Weights of a small transformer language model.
Size: 12 layers, width 320, 5 heads of 64, vocabulary 8192, 19.7M parameters.
Training: a variant of Muon for these matrices, 903M tokens, 6887 steps.
MLP neurons of a small language model. Each row is named by its layer, matrix (gate and up: input weights) and neuron, and shows model dimensions 16-271. Each number is 128 + 24 x the weight over its row's rms, rounded and kept within 0 to 255. Numbers have three digits each. A neuron's up and down rows have the sign that makes its largest values positive.
After each neuron's rows, "fires on" lists the tokens most often at its 100 highest values on Wikipedia text that the model never trained on; "fires after" lists the tokens most often just before its 100 highest values on Wikipedia text that the model never trained on.

L7.gate165:137160114113106109153108081111129129175068144133126136123116127120139109135104123100081126108140098123137126146159116123134124118143103116090103137180103120089103150096122145106139133116099149094117086148113105062162152116124106143112144137130141143124121108128086120118149086147112167109135135105094122146161128083093124131087122113167136103113175093140174097139130100126133127130143107144142120106080151134084154131169124117143089135107134142123106128127131158134126124114137140126127173133121103120143157192144121185116171143123127140098121102117111179117157132092138096134138155145179155058115187162110121097114127150134145095118118097103123129139152111133147149129126107159169090134112133124140142112154100121127087114140158141127148108112138098108162159156105099
L7.up165:149177108110130100109104119140130155138091129125145119119131086119143102093103147100150181095125152095176153068114117118100105085134161103123139122112115121163129150089116124149131125104162150134155115144143160133172110124092143168073146121108147202142148138122106109134113172161126093127120159133153080149137074159099122137115145135135168132115134146108108137104137109103128153132158068129137124118137119166134129128157120124129164135130144175133119162149155103153120156145089099125129122149146155149141107160124121174113102102148203115111131079105162156131140116153125124136118079085145112162125134151101100125068102132123147128114106118103115087134151121111109106135157083144140124103131108143121109148134154134126101127147124119104106100159101146143139116142079134
fires on: "\n", "==", " =="
fires after: " =", "s", " career", " life"

L6.gate578:171110087166085118170131104091116170136109100179088144115147106138130161139093134129146126110145109103128106121125158110122150119135135169130116138100126131151122168104120142127097090114127129147151135115131157113093149112133090155148092152150143172120145132122114137155118126105133168141124157120104104154112126132141132134127151112132118120157116105054163131131139137128130204112113144104120118093104171159136100128129109117125111110119098188145189085108136168148158099099144126157120154105176103142102161123134118118152132093074128104097151108100149140131110164100118125144117123111101127119141148107094126126117157127151125106155097100138108115114114138100133114133174133154064155096170124148097117130158140084116141156173142154130127184146095090100130124108144140
L6.up578:138120107149109132150145083146144132129139112169072130129172141122086175143105117100183123101198136131128099114134152140124141104143141153137113114121153124118128148127125166152123136148109109141133156149166164115128123121143128130131110141136116120110139147103146123164126131115117108121106125105111128143134080179135102138142108153139158123140122164104160104121124134065109166104073162108131120083102128121082137126108114089126142121122072125116145100142144129101152140105156168156137123106137089153110147132123140177121122088097114130075142089127189090129118112098147151142128118142108139093126110136105111114127171136098146107124108055077129157097192083115110133132154110124092157099152109162106123149142123107141135127169114147147119167121148101080125115120119097
fires on: "\n", "==", " =="
fires after: " =", "s", "History", " career"

L3.gate43:078096109138108110115153115106150115141119129130130114136098180087151101106093136122115128141144122117138112172137151134107109168088129107120131146166108140118129122128128126153117110080156161135102148103098110111120145120121130142113106084087124115109138144123133102172140112150133126148160117131116162092167099109109153073144123094088170137102095103159111144134127140133156100146117133144160139161134124083115112134138151095161149129132126129159131077156127115118144075138134119109148155127102142115165140107083147145145108063121143115139147160152135168170148134166128112162131109174116125115117157144151082108127142134157122124118151085122126100124138092069124109118116099162136177083129134178128091126112189126126095168094142109119148164126132139152184135128114124
L3.up43:100138139121128124138153135088130120110125145098082131111100180132126099071098173131091133107123116117142093155114143078121146144092126137131094153100087146137123118127094114126143144067103150147127137127079134138132138147108110140147079133104109094088121149124144136094121097131123136096123086113080124138162174148114139107157095108121109153134090144147164105116156102153113141139129141119144095172115088138121118130134182103134120123097146122082088131168128077134127083136147159113118159169093086130136112101114136147123125128142116119105146081154140133140138154141144135183146138159138129120165136094122107139146148125127138144079151088136152105106097104088102141120200104142134075109138074127138093156127122135110173151131080130150149151142133129090131127085093180
fires on: "2", "1", "7", "9", "8", "="
fires after: " ", "\n", "2", " was"

L4.gate380:129106116162075146122126124089145150125130153185122125168096148130113177121114114114077135111135166102154107115141129145159156105103126151173108134133111161130131119136109149069101165120122111137107137107141145143134101079138123086124096099131126141186141171113122114140106116108114123152166120118146092090105159142168172102140074131145174094125147116136155108105157094145135077169139151133134134091128100126154107136121121143115185162140156109158146172168092122123122158181121136096120126161180157146121120081138149106107180132126124100115117134063132149141157089109112092105153163126109118114107119136150133117142115117112138120125115168127094118158144151110131181103140144138094131133158140156127078134107128113110162140116145145132118124110105112151125102142145100
L4.up380:145134108117114134099128125117116099117147117123155101108099095104154121128116111137150128108153127140110160106167109109091103168154148163128123108117137137152144115147083104166169095196099119109117086126133157114132121118128114141073111085148174085168178190122105118129131135115138136088136139156102133130119181157093164165110198128107141134152120136116118129116174146138126123100114148168151131108137135133149130164127083152151123130122110108133164113136138118099096162125098134137143098097143129147092137119144118137147186118169127109136154103123127162109092132120110108169120113128111092108113097105141118095158139125134153118116090127148165109148140173110116168140129137152203107120185117157156105169144144098094145080121133117107143105134150121108122152112147075
fires on: "s", " full", "al", " mid", " brief"
fires after: " a", " mi", " Mi", " the", " he", " three"

L7.gate66:176149137136112111139139090122111123157106153146122124121109096140116118166164098094130090124142165097156108104129157131137114103163079151110113148116124082151084147098173148167130111122134147153138125136168098110114110132144147167132103113109139162107137116127123119147109108109093141159122108113146138196158145136126128127110139158139160107144115136119149147129145124155167125115141168107116120103124148085129114113174165160159141150131112152150153119148153157122157092157143104103150173109151127148145091139148127119095130119151101109139139066071151138129123161158126110129131119142146121135115121119105147118072167124204136126123108121079120096115131107081111164147154122102117135115113116123151116184127114128145129150157093123127106146163113083111126101135130130
L7.up66:090133097112125106189102116119099103140131149157114138137154136144128093125126123087145083127125172105122111157135116129161117123118140113114108119081092141105135142117155120169143126121116129079110117115154111133111128137098130147127100105164093153123134158078138150142163132158120165107078166128136114155144119144145126146160065140076140144120144171075172074152123153104143142108158125162128124091126122134094125150108140127146112126144158163115158126117184126172118154062129138148127145108113134157136114135169118116108112137104138086107123144107121135133098166140080129122098075131142140112110154164073144143063126116142139120140115115133133150117131167119130085168143128122112114123150132149173116124097142138150083105164107138151112131109140108090128102161092104
fires on: "\n", "==", " =="
fires after: " =", " life", " career", "History", "s"

L7.gate613:104122098139097105166108153136133107145142134137142118128175115115125120106134096110177164098172139132124115151143104104152173145126130117088113079138149137123139128109162199093145124171113125117129133140132104079130120112116101124066139097155143152105136145128144074147156158160169149109087144112139141135164119157162131125114113134162127114141145144137159100110108122129166112133169140154145182080112145140121130145146173128122120121117128134088179106102148123138120120133111131163106136129119103130141132135100126094114130125118162117102133130123150182162137143110156117101095129115118087129112090125114155123139183101117130113071098092120132150102159074160123177192152119150075126168098109144125120121123158114120136107132131105143091154112099166123104122143139105
L7.up613:110113158152137118116085151122140107149131159152102130122127163075140137132143163136119109132170112177145127107116101092112091132135158104127102107076109133140083097096120125133102139105076137115141142101123082106144113086110123097107129118169136164133168121095105154114105120118105091143121165104109131110157092146146129134130127156169093139138128102101094098102129146135146100121094144088087140091132140113114071137128116073122108119121150143105119141120169089131178118087142116090106175126157113160103130104119105142144120115151162105109143098107122113159134112106139142160097137136116111143127118140102139166120135123125112124148127127080101184155134130111108148159137130130118158082161121153119129133120153142105150142157163151093120153103105119095091092164128145
fires on: "==", "\n", " =="
fires after: " =", " career", "s", " life", "History"

L2.gate532:142133169116150147077118124093117115052091055169127107149186124115118127149106159107154141129151143145126096144141142091075104125120137131120117140110125142122130118142170119111104126146112171115090115113123125137117129163158158127167145113101155151100123144116178122111106093098109112141159141097121128119098121107150145140150084127118116159122108095145142149133133065103136116145170132147079135157127115137097172133128134140115129086102112130110104133149162099130075116158149144109106117164114109163134098129114088160180134175133163137106111130150154127169129142138154103141092121094144157169128122146128139138176087121154169112135072154083140127143140143125122111103137148121133123098148178127114109132118116108136087107158127135149130130140103092095158143101143144
L2.up532:116169118168099131116168151109147146140131149114128138133145164159134091110124122137131121090143127100120148149140135181159125126071110165105123136093165140124106174078128107088133101092095112153138158147111119132116131123128182143127119132167117118135133149136098150141148172173127155101126156151125126138115132138144101154153122136099106163121117141188159141119128144152129110146129116129123117128123147118114150181172131111135164116173099168162088163114086133125197085152092075135140130146112084085123099174135080131111129103114092155133141127106134104094124147121110113127143136138109125129152084105120115154083109135107092124132124107124141109163130137151137148106133117143125142134195126137126159166115122157159177121061158136110135126113123128119129124129128130
fires on: "a", "in", "un", "the", "re", "und"
fires after: " (", " ", " \"", "-"

L7.gate518:098122123136122137096129151146136128118102133129137146144103104093132098139103096087139098139164080105162131123099134186121156130128079096122154098092101135118141127137099123120155099170114150141101135102115147170121104154098129135122107120157144183119125127090108123140124157163143085132133100119121113063166126099102144091126099140147137118144128115116163103139116173126129157151146133128165113102074113104078156154127145119154115086101129110131164093119141155122127107093134156145129178133130105136167140110121140141158118134146136126114144111137154111124113155064127162135102098120135136117084121146139112125112107163118140117153104112080092184121123116090151110170127104139114129141085144167143127111116171116095109088151089139145099171142123121175110162141125148
L7.up518:141148102106073168152119144157116149170138137146126134121149124120115156173112133167122112114158164148152128170122122129148142122108143108128119072145148084114119144095131118125125107088152141118118135194144110123128139146139149140125125112134089159115119134094116131092137129068135156138137153127110138150108116142183053170105122149139147127134120157125124169153149148162153123101107115109081170099171175134167120148107138090148124141142112121138094143151147123181138141131132138135151150151157141148113098110159135163107132143114132151105173116055144158146129137155119086127120117149153099089170163127152155084131127136110157144137095140099099103093124136128138131137098137138125119079102133128108157132112086119186165144127106171138169080153126147157131145145155164
fires on: "\n", "==", " =="
fires after: " =", "s", " career", "History", "\n"

L6.gate190:100162122141122120117155132172106111164126114155077154106138160111170128114075121117155153115124139136122122150086114145156129110075142100094146110086126122132115127121178162158119109122077136152144123116146104125116136099109090111149121124159105148133175114144134111147130112132155089155131122095120132130099120130094100142139108121091150138132118154132143141154084150130142174133112089072140118050110092129076134113124129082152143089146124108141163129129121142131153112155132103137138186137101110114126108119160142135095130114090143140079132106120142141137106129120097127146089117133142104104113084132127130170142169122123167127153042132108143149091153100142107077099127113145117139126157130169135127137144116115162156165138129131103164158112142102086162122127135119
L6.up190:139110116145155134129147151131151114132118140108089113110101118138168127147114151121165181101159156114119102152142109130110138098156102119149113140137117131146139153160145143163109096121086132131124162120154178127109163122139139127177128123091098210126151119118131104138130133110151106117122134109121167124110178135160142163132150128140097128147134133091103118122118106131137136149144157095129132093132122144098106108099143124160121150109078147113120136141138155076153137142156162122181146115158105132112100119138172131112110073114164110110094137081136102130139164100177067171088122138165110115126126135110091152111151100131139138143100116067121135113184093106129133130130096128067154147139109162119141176172161109137089128181146146160137108113094112119139120089158101
fires on: "\n", "==", " =="
fires after: " =", " life", " career"

L3.gate190:108103194163102127101123109109129129103104159124130103129134159143147161118105135154174121174175117148123104124115139141096132109117105116131126133123108150140145144134103127135140170105122133160087152102109098094072172132131120181126132117095091167116148161147164114106121138142144147128161111093154132100110137121127179110111110171138141119116043122149107127133138137118148104110111133136077130145120139107137109141144091117110196122128110136129120129197135119164111137099140136136130107165111110146170117115116101157136153123110147155105107158169144118147163136105115117073144126132139147157126145138146105103078140081144150128159093100151154144122143162172141129118171160128194120142119121133101119104094115089127135155129101088126097119117080134139159140163089164
L3.up190:123126115142137156162111093155160148154151144127133119108107099134138135089072140129153100082144129130115163127101100187101130098131121133133135157146138117118156130130119128119112167117133140109118119110156078111119137166117097178155100122106148171114097115106127131144103159162191127113129138105154180162132133135109131104129103118149154132141097125140147127109126131084174162153159104115110118175137104095131133163102099119110129142139075177144126131160091104095176123123165130098142155160125133126112131086056087102142160086143137135104106130133155120142130140108132126166132144146147120146130131127114157146092112113064093131138098108115136142146116128170168158119157105137170158162117136114123114121131139143113122124105097143128128183100172152112106139134086177
fires on: "1", "2", "0", "re", " it"
fires after: "\n", "–", "-", " \""

L4.gate183:086156108132165145123130109151124163096149137105112110117118086130156075101137091115156107154139099130128071127124116078127121158112155146148105116113134156114128107134172098121142109126067125107105127075140150162131109114118127174106131095128130140130118126114088161151148168150145124119120141113137137101122168116105116152176143084137115112113140117139098116112138100184103158151173138151111158099125178174143095127107113121124133125156142091143112150146152123083110093151148131149171151164155161145186130098163168153127125093080110126113130173110143150137156118085167116135126111139115155124133110171115111099096100157100171116147095088125136128125136151117123162122157102126130087103144144136149114105120187129150152118154118109109132154153152126106137162084157177
L4.up183:122127110149160146104123083137126115136169127157118132137124117086144152107124137111116066158149112127135102165104142096120150108131140111104116125111114124175148103118141150103119145097147124111113150120151171110114113122074143159077134152080103161143181137140149127130157134164124109149109136106137156071096136122141146155140114106149126130154128139102132095139141098134117093124091142102125131100115138134144148122082108126158144134169137152118117156124112083068112108119158097136114137133145149157137112093132133138071123145143116131124129125088101152158104141123158073121118164102071141140163119164122135104148132106108139169098119166146123118144145097112109124181152176121144120156148099108124112132128075142133165133146146134168125110145152114122164116139119152
fires on: "s", "bb", "att", "za"
fires after: " Mi", " Vi", " mi", " Bi", " Ni", " Ru"